config.yaml
init: "normal"
optimizer: "muon"
warmup_steps: 200
batch_tokens: 16384
MLP neurons of a small language model. Each row is named by its layer, matrix (up: input weights) and neuron, and shows model dimensions 0-191. Each number is 500 + 50 x the weight over its row's rms, rounded and kept within 0 to 999. Numbers have three digits each.
After each neuron's rows, "fires on" lists the tokens most often at its 100 highest values on Wikipedia text that the model never trained on.

L6.up210:490534487458470533525455452505487535502597495523533481538450492535424593462557515568522518452435488522456603551492477408564507521362508476482516507442629614453414450548484432492553465445480498415577505489497576506508457489521410507482505392443523477428505452420457473524548464480483544532529602504509471486505440489583591477462560475557543533414494485528501479527486580496457481493548494439564543451527533567438510453525479514566576486537487487394607505428594445438493489500543432553548570611490458489576481435468477535535529498426493534457502484532377448497617508581494488489
fires on: " re", " Mar", " popular", " co", " August"

L4.up547:547441512443444448455522528472518434538501517463494467452459486463440503429474551527552486448493532526560560576567559476571474486442507442477503501476509530448505583482433470574632452568456375535510437523510502504540532377604442542547412463488442455500596546474525516466490557576467528482470542502551479518501478531517484415379500574491449540519476553540468592503547474463521440554509462479465572479481471474522458530507523456352575519456464560478536501531497413462554413466555510498378471427479548557562524567447549580497400552493487478458629459480421459530565533546496551456
fires on: "n", "-", " of", "ly", "e"

L4.up409:548446509445539494482557466560486403432512483448479540526559457599472485532541507558530501530579408526560541571511589434532530478500592505510482448564459520459560425509473422441504633436460436505530457448572488495422565435459557583509434491501507490565528556575504474497529517520520547512494447549547520557494486470531529442462494538545489543506549560545455543494470426463458570413587486497393463443423418462591440447512529460500450419546558461465459492468480583403418529473521539490546469542540517540464520499555490605469501528565530432480316482448547533552582459512473533472
fires on: " his", " His", " The", " the"

L4.up150:501531573567561486497511502539546409405540539444544463453471453570521503403590519598476524486556524497462485378369540510482448508546489569535472561482451522447548491463351489559496441579441530477501536473554547459458517462478461487577530520470522552575613471517441533547436516523550488563448502543491547520501419455492534374481540403493516440494496524559438482412524541524569549410527505566508509549552510437504596568541550428505540384444492489549567437422469500493489521526483547480487414526418504605528474544521459450455457458503471460395520487583512497529480553467490519499
fires on: " \"", " the", ":", " of", "-"

L6.up560:528565524514429435511506495462549482530483545523474578487463439550436456495486458474495526487509570481561439555357633421527530505544536462589486447482457555475459514571353456461511446458485445556467461479489481427539483493530441556495485433462512576562526446507589499516482512528438512602518488505453526511433461481465593508472584521533459423490538512453490530490496448549494401538495508510522610579451538428428525428628383477499592570487526531578536507459494509448496640461479496468453583412521489554502519495580515393512560557509512535526550523544516475453567451486449483458
fires on: " the", " professor", " to", " one", "-", " as"

L4.up718:523456473479462458493514472650537421495418545481484550469591535514501506500491510594620447421413464478541455531527511446586490513516603514524445477609432554493551545510433486594500484514521563555476526502466475492463510553527574429555488461476516564421563541537519454557531494485559531513487505481410519497465412615476425450501466563481515401487485530459494541496407525495476523479426453577477537537514429592516534489489500580434542510502478554535463418442483405561452554552342560421491506467397483523496463508510511481418427594476498468492545508554474592455460517527529445499
fires on: " of", "s", "d", "os", "n"

L6.up528:530529515492532521498415519553570523541409468539494441521442481429491441545495516507462512533550452496616571547501540441501487416565430511458547482543501487534480431552473533512486439428436500470452564493583541437409511494446551503567532517528510508467466408473510526521548471515523514644481480432451523526524534452394498455500508409574534528542500518520437509600516452409455507473543420473558409415412514487447478506539507514572511492418519616505565566523527557573453553481550440491521531519651438479529580489605554481529586514479444519390549458518460412505522426444450521473
fires on: "1", "0", "2", ".", "8", " American"

L6.up78:399534589492518552502524475406510472529455581556539465518491564565590537499510545493489489465472477548551475449499517504565414505504466507439555442512545397518554463390469476508479412465561451605583526455610474513448501459471465560610542513554491399491475470529456475576456385466577450480541481497489509508511508442486542440536480356510478524561505545542467471512451558459481536508520547521468522535546437456493574485483523482486498546400490427586513405516516511374568620421565477510572460460455505561512478491519535437460527473538536508479536491582563549479597391472496526563
fires on: " he", " and", " in", " re", "-"

L6.up414:539518591504427438540456487515472468479501522499577541486543518532540523502481495497483566468460539473574557512477446479459493520518485577439600510477430487462614513496445452513463467501429495417436537512614490551488541477520401394504494567502499657484448487483431474453488549503514500593558456555513470518469513518439475472484506424477572496439539495502578598402512464464537574484523472492529442455545458539553475466406486387421403595537505488555529508641513510539409435497434511588483526493431423529563485453530569573536428426432507438477519541537517458485442583555494476562
fires on: " of", "r", "l", "on", "il"

L6.up442:564412588524522462472552524427428534604480521409464561552463442558571469525598511513575522320478537431538524518480509421548486556441457571516421505422498578496458443537478536443482443512492415586490478435443526451474478443554553561507542420502452421426532544475467504492498529485384527547492491549549474515595475580529531530456542537444497486565544529512486458504444467499472583591501557524538514480529522500483491434483521457456590455531447544590496524562508504552494536422404542549440532428463496474479448528567493543488460465522396526599489559472398491516451454507509461448
fires on: "s", "'", " that", "y", "ation"

L4.up463:473513528522414488439567377478534457543579510633499421505521536439456494520538520468557504575476513432413468532435473511531466455363532522516501442469476535351611526532478594516462543536485539531483451470565475523397503511577519523476497378517358506521478519460499495518528449496519447501519519587522548576468494474599487448525571605486473456476569500540538483395489509504562540560481525477444492547489445487557403527552441423446504505540482533554578398432491488461445506535484575503522506526566580439477514437493473485461487456452507502586484549496513554416562539528483539451
fires on: "s", "ers", "es", "e", "er"

L6.up652:538437475391567469483473511510473446578543615473467402525473523561391435490546507476507457460486497521502481484523493454561459419555534503490433471527574526591476445554552513575515452439443474522418501492493541486464515578484472558549513448415491460449618553547464557454517531527387501456564498494470587362555464479467476408581590534550511529430517512474514521403559486541511496477443493519524506493576564475456484468553470585553457490493431523483572562491453445453471512502577454567447393477425525559566475507528564413498528548481530538498529538507505617560450404439461555511
fires on: " (", ",", "en", "-", " de"

L6.up42:547513556505490539487400525485452559458535482379535537519531417487571530480438469506590484532494433455461489495448561457418623537526402539537434500511561562472500454443536456627554508457505536526462548464599523475440512399552552455512523476460494515467508478408490428482496580551346535539565491524454469456482575555513474510546478469545387552479431547514520562520526485439454447498499449536461516483456521584567564494480498501462520524454503537532594492462511429490535566481564541517617474608515484512497480538509450591556461491518425432486440534507372508489420432504496590466
fires on: "s", "er", "8", " March", " per"

L6.up369:544533489495551551466520475517462420495514533470515625458572558582479532495430470460473402463506537530574427484601501537596442547551578462459528475482512528572505511525517472531381522560466508522482498437449442471490539505547497536448460455518498606622482557509567609420492553509564541493444456487450491558552521523471471422508451524476471513487474502552504570436541466368504515417500470435463515418369499507521528604476480469482501409517502445577533491528494478524387391605433505416556562503498530525410421525500450600533475523561483507461491568528492472507483494494577450481
fires on: "\n", ":", "”"

L4.up24:514514399522542412552557508499408444493508481532459422540491569467526451530464567527572469546546487436537551451513572389537465505444507441480487485407517504553369511595509510436486425389517511499479426469431507502453503535422515598534547454533561439494445521490495560490526513603412538546524537468515551530452519468535481612503500578540424431551463565464536509436498556527478505508565577597549482523504425480432406489572508472473532528455503589494570530393435472408546566494474454431559507447477462476546512439514488569433480460517461538507547497509623484507608520520533484517
fires on: "==", ",", "===", " =="

L6.up470:596552479619510455478522537532474506535609453529594505451538450519492553487455505570476528462419402443451511497580438518542443422506515583499447463495543493521525473528457473550580453522474455432646408466477488390497516599420572453392497527576446547547536420526510524510490478476587505487491429446611585496476521468522530489519549492515464496493482485498505454479456462391468563470532475487487505496478477469472545466415515539568603521460500526589509484473538501425454444422451585561367523503547571549458507485432480554489462525535429485481540568464466481459501435528500604546
fires on: ".", "3", " Synonyms", " F", "1", " \""

L6.up479:561504437532496487437469492525523538581480502527506497431452539425538501485555620529549552456474454459475466497499546428483472440558527594476506488452493554415529475552444515559512594456457458436505550430481486485547512493537466538479573574498478483602476456492498455566524510479414516502499483539424560578515535458563549374528494566453424487530484517570479512540512540561560474522360493515604495506509461559483438461497490514602604421431486581503507521511481475474464462500495491544500518523506375438500422458520500512546461447529452483552639373410540541397549484438472377548
fires on: " an"

L4.up456:516433566439511569487558588556582526555441462497475478470461539451432518537467459565477497568561486541514478455489531476543434589445621451457463407517574522433497490457552471415520429600461559499417490422526506489432568538539485382472499483491530452500484614586451459492483571452532525493556501571472554506555421548498527534547546487465547462512393512415488565533422562451401515514467566434505523431520447558535532454565419533533482455485593464451501495496491476576493552513528526519539482570612461530492444514585544512444511495486454406477494611500529441503496433459548562444
fires on: " p", "'", " v", " —", " –", " score"

L6.up240:483592455458495504530568482503485535468505471418444486528516543536367487447524570539519474557581459391461485524521522607474477555648578482548488532490408538514493491546423452427405531484422448435397505459516461518490552477546537425556481500557457422530418471528519559498547386456503476562524608460524506524451447396551532499459511503553551436584487473464540491556488459444444438562512559533490484439478602517547421563518538506493496529467467468565578502596470500556512363495480487452487516523427531510538480422455526445494556573515478492495533494554590584471476488522453475545
fires on: " a", " Me", "a", " A", " Science"

L4.up443:524506511540479512500522341493445454509378539547507499484456498462491425465447509586409513518406405474456505500550476549498565375524527454431617554548488560569591478529424502503443542494449511524561520452465553486505566533502537561437493444528467558489581601538552524489545474417503575464493468528484480545545518536539407517577493462508406556464522594453537460468479512454566439511441492492521549424529546599449501407579428593476486552540498431545484447499530557473524434567539550485529492415433420490484642466432548521534477524526519453490538462486526512502531551444500469529
fires on: " (", "4", "3"

L4.up532:599457531530447512465491445502590519575495512495470588479567500527464477491466533567484474491513443473537510467585567599547523571525559486508458461548583538487485443449506442478450441500474471493485457500492580503448469463445540461497412561567460505390562497546630461554479521464643462523576483501475561482509425602484437537533563504511580500658501534552488502486336494479531540483466415545476469514479464507540506510532445530524524483446574514484564425458459441578493519538439525493446464630468435494558442520541510398483449457451503517500430458509500521539525533381472572503
fires on: " on", " under", " |", " by", " file"

L4.up49:460504471454506459458511523516538425619524506522441510496555485544578478549495438519535444557504502508451512476470549515551580382470527395486524517517512445439450523524423543469542469503500387501575505512507457581455529564492541545529533439415571509458485594495506607523461509565573489567528441485484441475459522477473486477528584458455573569542526457521394514333550439457430398522504587497435456477522479441500477515461476437489572453468481508526448505476557506458527556497511470567437472467560520490450417479565527516517582497418520381607570605486530572445528432478556445543
fires on: " their", "'", " to", " its", " such", " his"

L6.up83:525436597543424420467451443518537507582547525562478514490427514489424543499515514491525580506498483485446441565537527504421574529506442568576531523509416551435492503562446527552538424493437413496507489465559495528435525479544507457492483534484385465563455418527568379451531449505481489547489567505534588504476513581500475402482553483638479535537517479483346552544434546510476532554512561543491453408424539536457491303518484558558535476537529458545584488542553487457502550551492470520453510498553528453538518447469491501469506482537564494572512421447456543486433446527493420484
fires on: "th", "ch", "ner", "s", "ten", " an"

L4.up25:584517467475547499433486504471456447437446471465555520485484516542450523512562532545359504634534412521571512510480537507469584485503424497554493537537560550493548546516430545535516499514558522450498462512520546521464516501506468559368526458565539515481527463575604570486585426362552435444517417508522507557603513530489488444611397487480451556411569508491443480540499473511545501434475446553522560448559448453494451445413574483492497591495516542517491475511584500520487561562463518504547521492381480417445458450406441517507443425514529433508570468518523568457505419494453522533
fires on: " (", "/", "4", "3", "N", "′"

L4.up383:465490531518459495517475491470537443570532537432559500468419433555544522483494449597526483524588463488513507505456497576467584499488556516495515491555396429456389469541453570576557507550436482476489579450525423500550481504454383548586423497557452512513511504487408466488559477427552487531506510471491531465484454535542428475476465522512540446556548504411498493365581596463463541559443497480555489642462533443521408449492522443522472543425473514517548504546462530425586497493506428560494502638589538468568580521457503566482514520484565554429488492517548487404459446549603473484
fires on: "m", "r", "am", " M", "a", "on"

L4.up299:526523502526516580528417496531557443523538529522493429512443561547488467519473525531531461518550556449638500468550407505561497452520485467456520442613570446448438426545602521506601465512452544532576517486410569478494630406431527565496439396477511506480530506488506532446458479529507464477440478521428543554605444495455496570539467417476522459543502509488433536406527503459397466448437461437578505531486504520625504457466524432539448553483457446506528548521499507412469490513520437513526506518578512490318416548504517538480505545512550467537499559540443562502562544431481551478
fires on: " de", "\n", "—", " La"

L4.up766:531531522431495524489527510448555394550512590548426396525465476555548519470463543490546395471487514414559498516444472495560509511588517479443470409554476439566434355510500519630504475545494514508637451474532552468514604511521502499514443399471492487555476505485556592538445401486508365471505465545484520549517515506409385497549497515456553477574515481525528501468465531526509531632511508516450443510478517511523489493474497480404474522476481481445511531497416509461527551613465436461532495529517593459463459485472548563557434436505554629459511552462490543521568506465445564464
fires on: "."

L4.up381:610400517408516618416540569485549513398547506555545454513453443528562509426501432498512479419477480543559530517489463465533374588502489606484421638481470499601545488503559447457497556521520454449490511497593580559471556476444448532514521497491517551484480532551506581415514540456429542527442506506536439560550506544467383464445537513490508391507497439563482542460510484595521492502537500494575533559590571570483568493482431600453464520474458463540518475462533519454448535519539511484496428427472482400487517487501532500485527520514436510518469527417495465454482433543414506594
fires on: " of", "y", "er", "or", "d", "l"

L6.up66:513415487446526515579552468455506460474570561540473443411535500550485467554475471483515469489512501501549581452526542473562634394498512546482505406568538586540517527484547514548465522467467477523544490470528603433443502469514524480467603472542500499471557488487498501555526500534496508434523489443584551670590396472405531527548572549541579442542545448486506504437550476467476520537507428603471438470507528609485523419510498411518448519452503431483447466503478512498429482566553546525442456481522530483583469442476548423412419541375503429507566463501446562454540425478472424504
fires on: " on", "′", ":", ".", "2"

L4.up404:544537571536467503510486463536562507555402520441449558470527587494551512520579410619514476546436591477543513479472481457543507520431483511471533436555485455409569449447509481495510531471449599425471523577506499455509514523489546386484549483594444489561495534511541493470429538539459483571590547469543558471542487494491563489597452508433491500425573419454529531401495518483404554474528527448566492453439508541539531472512465550562453530420393501473493433491516498507529537473468472507406487500461540550506528452626603610424466594439546460504412482546504482422399447484441522529
fires on: "e", "a", "le", "cu", "li", "i"

L6.up365:547603566446551425514519499443501605555463437473508442421504480544498529529373522550479502456431587403519573538500442406529580519516434495501454522492428481458534474554387524517482572450407531493436528477518466452456543499446502475432488409442542514494507519522477552512496486382545584522546520536535584548396551504533507499543433513482449462576462513438629559457459593526498550552524507491512489522597510457467336537497541529536498483578463427489486533482491502580462553563486485449540514449502586537482460493489614488491469488580477515503500489495483496556394428547457534465
fires on: " H", " L", " K", " G", " S"

L6.up691:489515475504425535505554509524438451513475495506521548456503544515538460389445420524509521582510527469467509459492437576487562533482501612542425487506388544507494487514392403391490529531478459481477484474497478444516574547510481521514492478543490552488406452494512526599475381514524548517401548489517565428502417462559514394569462511523520567538435541443486527434351548463449529508524526517528529514566619501538510485460506509524493476532444570407566489488528528572548507635400398469490570466454512382524557490570511528415457546541547489435495545582514508552560472517467532472
fires on: " a", "a"

L4.up266:541516515528456464476504511538495458428626501466496396523434422595474457569494443459413432572580551495378506498471534470557495404507407554478469458457588519541494509585444410489430449510475555539473516520432412414464513616434496484551443562498483488511471459467519527479537515464422460544526464472494450553507462466524529509541480464586479465619541585584464517504488494517494511487515508522511538493559567423520475477404547495589510434504468537507479540509443511466530478525534498489456532545453464493467451475478647499490497441544579411647487396441482442514544578497456562452
fires on: " the", "|", " Latin", "C"

L4.up16:428463448562531471399506508502429437555574562487566525477416536584510487437529631510495513540548523518510532572532445493437629482472481542494442525438604475452516467407407511495512512533452526463523457451392451450537469462524540514476460417530554544429441477506424464458526491484480562554480481507503546520496479468532526451505513534404517456470539530446549563412483498453503533652488526507537499486456463450482564487530607448549618570540498431551516514595513503455450510560516569535518490475460474461463562507417488565494445530540426505598547556420493462513593384564492467443
fires on: "man", "ists", " members", "ers", " author", " Minister"

L4.up632:550484520483483532506437612495416552495510496469551479411442465523468566500481620441580432549486407444434518553499415437481614470465600468606523474504479523492541448410591460517417582492466537493484523608426415472502589463474520585466408459533607494549582575496529551579537601443536542530547556553486488446498541538498528480500430479515489518462457502475427508465547511454465524581534503503572544486520595491478441485509390462528494530474458545481455446428537421502544552504535494500511571476545502477492501587501529503454399460508502434453442535558425501502549406490481495485
fires on: "s"

L4.up469:509516448517427498583518416532573557541510512448532585499534568462504446439487530623490498467408425544532535468510494444465482479514550520585474506511510639533577482522359478477510538559509616505498523404586476429512432460501570521496544522590441540419511471517453576462379510491634419486463517552510541515498469500504535445520530503534515552487491443526485458507501396530474526419516505544487520542481427620419440521442581457521454530453505517461478479467491578544501467403488479561386462503469555507461499537491515459535520513598451506482515476534385538432525471547522407518
fires on: " a", "ci", "-", "'"

L4.up411:462498493550396565396456458476555546485479544444450458539539463490491471514538427557479482501512595473512591551519501501534489564563562518425515511535531505537522477503499540487521542544524370593486605398443533532505431428514476490489473498412538546492579458426402509484447557524478439482452397457493546503511397443532420456515522416502444479526538618558448535553571503489491484513447531461537477531414513522466522534483448484561495514485440527508593602527521491552496416501519464514459471610436520628487490473479470505521501541575446419447552595603456551473530490441514610439
fires on: "de", "con", " de", "ad"

L4.up762:494552446583464529491442516473488534504467448530385456501543566420522507497485537486438597558443492558503469509499545438499529465537469463650510557545436533419468497480477473400512489516479485565562460393499548470446458403507513596518522464535506446462569562451485469537519574484497480481559409590505558502456548424428377509578511459478554474479568513506510530543508396429514436443419619469488524531572480519591539554446422474597486486534512613508520582494517477534483549618477571538472507507435481598442491516412505511482523549474456502510456489476514506398472485459529530443
fires on: " to"

L4.up425:527459542390478593497438495526457408481499480420555493468491472523514547507419439534498479486464488479538503461454464502542454541546477474484491491476589513507610598555425465462499547520539426514538568493419559395530433495455524562516445512467559617498374392484445593486436506455583528563544512482527512411451493411379452579584585484511474529558511451571465447579436470488512482459553506560539506429589495485439483485465521605482602453439545568540524571489493496583502470530513491484532526576461489511490497489578514458519516513580448466583548526506471418446513539496465483427
fires on: "==", " of", " was", " At", " US", " inter"

L4.up726:557498594403483568498549561459584493469532443458536502463503514472500450522528489533398524411487442507477561551514489454476578441498516466536501544448535538550515449384545453522461580491442502435549586484485495515484472475620565514555503581440456518578443539528509509471349572492521471480455403518421525536590504547555526456545570394464467490522517474529420424600527412453465493473526585481481496429511509535544578473528450541508595603535527545419545544543440509454423438473470460427453430573460435507466532594511559504550474532479483421470474500544459496475531458481436497446
fires on: "'", "lo", "ro", "."

L4.up704:527438478584538458535455507446511507471476383483514587498586519535572542543523529565489488540494516462497558424454545440653440447560637566541513480469495481470476509471491453467545397480483549530444439511508518555559468469546557509355517553484370456394508560389487472517443504563567517437534538542518488618543506481483531460456531483586473471406551481627474503533540444454516464516572487525506473484503484400503552466515498396478507491505501519524546503436529454483423545480578541531490366489546513456499451567477570511480485495488519399600489442449508516458489512511514494495
fires on: "t", " its", " his", " the", "al", " and"

L4.up127:535473550518541440496486464439563491689567485459588489467530420479484452477426543521456453527504492452511558531523512476513512495540485515569509544561556571477506615522501507508551525478559495568476521528484576461520474583478424545529458471489482548435546501505507449440546550479408595418533496488497501549475539466484478529576445433450393428533586508541580527443471428451539504450489506518476511481482522448443530488456422389527582596405532449548462504490441490515472533598516424461428424539481498490450505478563508453545448505390447511543566614557505545402568520427535463411
fires on: " (", " head", "ed", " coach", " ", " assistant"

L4.up14:454444483423451542515528480535582527439538497472438446503490478483496458518562551502559547441569569454539544490547476548523445472420541553487482538497510505476636552519432395553511435450495556541507494434515420449425501477435388624469469379495525410488497530427556467535485517461524532517561557562552619582436578479551417507583535415464455485451416440449495476567438523541441473507530517495494547466578493422419523509491598454536519442471515496537558420454463485526500531507471445542489566467554521589488527537459522470434598442397505505525495565487476491514547512443595524520
fires on: "I", ":", "for", "in", "w"

L4.up705:432575520488516549491476445452593499501436517545574465457511479470514497508431574475466474460452381468463513435502473510568461605459452543492484553456511535462551576488523461466483423385475510461618451476573555513441547524370495540514467514582506483476446540523478465602391472549446503583452472499461462538544456464459488486537478444495484523472554453481528534438381474461552474448506437464486487487542545497434548577382565574494504528527531454568605464508523401445512579558481612488549528474579502490494519464562536548509566545526501467513351534562509547507581535550483501434
fires on: " ", " he", " co", " can", " He"

L6.up537:429536526474586482456467569493516505524529562501492499444493503444477486490517497474549523510431474480546527448457406515514571468478490476506470524548516437472589452492449524382434518422518561511498490499523535449431574461560482598504531538488489446495559487490443648467531540560450505496501588543432554548577510490548454350488465461428499483482563488409466485545511440394514507416562591470534451572546527590555506558512560488505460420462497541523541501593541483433552519462470485623520391577429474436433522521484501588414514576586527501531526534486503531437551376480444472497
fires on: " \"", " (", "s"

L4.up419:444545539530582465493545435472525414399485552530470547545418546503500488448473493510476488457532424483491528487648559581578443549535501531448497424554497547585553322522470474503548491518519506420461479528387436487478466459505554429512611486537470419515491571526572485502498569566567528429430513451458505496463533530509565436508477475501435500496472527592401448524444369474443518526533480509483458496477523518555496438532554478517471487469522545423499510450547525614488499504499509506564479470544505419514532503557449495620498599521519586476485502403512579499527417569550449554
fires on: " and", ".", "D", "gg", "bb"

L6.up467:516521542437534558468493517440482449575390610478424529516555557565467533462470427567617469465483477489490481519556459448508552416484475405514529465491542541580553631478529524510491503580491468519512471554504547501460473561544512562622483484537487474560414380561477513484423525444439474509564463448563515563510502516549531419427526511408438542464477449468534507460458470447545415520489565493572485523480514586442510550440404561539465455448481479489492582485438421423443551550508467495552453593497520555507487456428556540516509559557442550409441588531459486500555499524472516604
fires on: ".", " ", " c"

L6.up418:569627440469604489514462486447519542435395580539506527486448549481457475518418518428536425421487562527411468610540437464486365535570501443467547396505566502587511448479536514497447398479591553565477473473458507583448502532534474521535533520557529561441570491555557436435437539567536583557601454434532547501462542518436479483521468452540474466507565500481401612505613496512542546545491492521495553518515445456414555482487421485545577448562511525470474498456547436590511519498430478490460480484489515513507501424458525520456502439520474466511452511467531477513603532473464522457
fires on: " to", "-", "th", "rd", "ed", " it"

L6.up384:526598504555530551513558471440437471575477612551565502512478444425475539588586444449530497559446516524572529484463573529491493510387568464400483387421515522510541513486499497563480424404474516512483597534399493496535448436515482496493552498446515446523531537492479490411417550450584553491572523601455574547514506535469520539440395449488400407574486564490511513474444500524457438539501543495492487493513532555511543465539435518526461495440468486474616455525492485571534466491438472524589540484488519531469588436447537454424510491534435555409534456531572578476570515506458439414
fires on: "\n", " is", "r", " ", " be", " ("

L4.up570:436555399602491569497408484484458519522477566477454440500460406445482438525478552454541376536527494523520548403547425496589486549581564467493497522499493430502568489521515435490519549526473504510539482475660500570474504485408598497515470529528489465436519448568514479449503433471490477485424563545538573531600557500472449530491513498490552522514535512512605442532554518445556470471455531472577496482378434456493556447533435467555479441527523485418504557473576497571555502515438555508558505510450573369517521404460527534522488501531458511457465499615488525521431443533556433600
fires on: " and", "\n", " for", " of", ":"

L4.up321:544471493501512511515493537549483502486445425523499577481472518559501489539561464526524499408576468385538464538503501429560447531567614537522555515500457513489509504490506542587477545533479539465448488369512427509528466497555458433444506485513579465405359499483565517473471447500562583454527497560516471425444398619528421476493476526538513503508521433381516472448523505392538458526500486519592591463513474460457557525483519507545583463569494458605515483600392445487458513480505424480502529461503523563487477489507497528492517586616428423578590515478503474494474383573535515561
fires on: "ing", "at", "act", "es", "st", "al"

L4.up533:513553471490433537500447501456557531448446493532542526493566444594496461460485539527448555508470403367542471557477503489484515568501407564507626531546482557505527468560457375503556458599533474527514428488519481551469493444504495526545549541579580446559520490432475474528490582472455488432550589527528466419448512489548493420452453464442586536542500484450452494474521497538504481453492541496487533432555574413423537492503470481533487514549474564540486494497505467592331466481584483470510504488464477424558480522548471513508509549646503520462488521429598629552494394502441523422
fires on: "ac", "us", "lic", "ous", "c"

L6.up562:494488486499542490581491521521468496590410525497464435644469547514506588497510409418527448458507518540480538489556450469468411529472491457526564495476520528481478478513390520431587480516441503476518465476424568540464515464465473472456381507483500489542477540544532481447552555488503471629516491538526613458392489484489493494453525447475499523592501453548444551547607562417407481467488564505461485547541568498436610445488471425578555495522459562500429419451514472529551580482535490440545484512571435502503548489492468616540400572486487456503524460549578474536500378427547480420
fires on: "0", "1", "2", "'", "ta", "ma"

L6.up388:577431609457542434445555437435544492540488507538612427529452578454479481487446552496538458497530467496406506532509461511496428542483515439529390525456471581518567528442464485556483550493509450535558542519520484518486530485539486476453419479499575494465519457552490510467525569427491422501599462529475505445485535457551590500583450464482496520469427460338506522549473423419497520531470565562544451561467548572491446519509552472447497527471490544470549473474507440613513508537614583497500525503456337552529626475520464575397553485523488444574505519457445513479581506543568464499
fires on: "s", "z", "y", "iz", "in"

L4.up539:541467442448499505484479424338409579520493528552622508508427351447509448518445504470504454525471485537540540506522585470626558547454598547511481561516517412545520478438502423410530522478492451538499499485526556453388547479456548452514482489493473475453506569494566475516604466438506490494552599456541522489538505453468515589502415490467583481535492488545538514421525481411480505526593490484426523595432471571512484566531507502572478454491547450511456407446528538439486538467396542529493544523466538551504474468552459501520509464483417534509475535589489522636513484551471479573
fires on: " (", ",", " for", " and", " company", " than"

L6.up563:506524535625510501499531462577568534585412539491546479504447504452445430567515553499495486468486498531532516438354533515489514500380586543503624478568452565484438565404518467508502554452468462524481428470547538523509453455461523502456421390499471484416506488525529440486425532474537488491484391490496563574471459553546587384499487524495556551454575494408516526499460472432369462454532545553494520507424509422452439507458519508529516501523615480502535502511511508577502526565462483546472530501597370498466411505526443566475552587490513495559433496559456473419494498502544538505
fires on: " a", " =", " not", "=", " pro", "A"

L4.up357:527472520468451524374486470509436427505626489399480484504419475481590559604512543494564470528444472457535481571446491511571489523517483493410496475477499460466536548614503522487542513385629527518498512502490485454362430490523567601477499446469477482503477466464490496482498450452488424478514547515451486534623448544498452410419598553473545555619560531528475509449493460463561565499487592522498513488445495499479452548583560489414565479502461483467632549495492489485534494610537464446533540498466526482474430474534524527462405474483577510570519456460524498436531512591481563454
fires on: "s", "y"

L4.up42:472546461503641401498508477414441438549461522415493633476590518500530504494464479594504496524494527480492506469492362531521501544463605494534550408484512548443487491521477444437520426377487532528508502467523595527477417484547560530463481396474489366437501520627469470538521488491507474472569494544535535536471535418435466554545549542466466495438459512566495540495425566467488457481497569405553444462479500553531523469542526504505541407473562546483504441495525518461482538437463501421553566477527452487429526505512520551444458547547579583540426480566577564531513474601455499432
fires on: "==", "–", " ==", " –", " described", "==="

L6.up266:578449579488522572517505520462567469478535519541555534477450439500518436574407415430562471539494429542504568478456552472492546464576526520561493550610566501476491480401506429601473501445452454530576410509520545490424448606450623449508499446493501472490571413508463481457457438446435488485517448537446485503499603465506503446493494565471505510498552612576369488498555477466506504478493509535427489508527487403548568464456531486535507430620574544524461480496570461557455474447529500514508504623372442427556493468484515508449508536478488544457487453506450544543493467444424476573
fires on: " and", ".", ":", " career"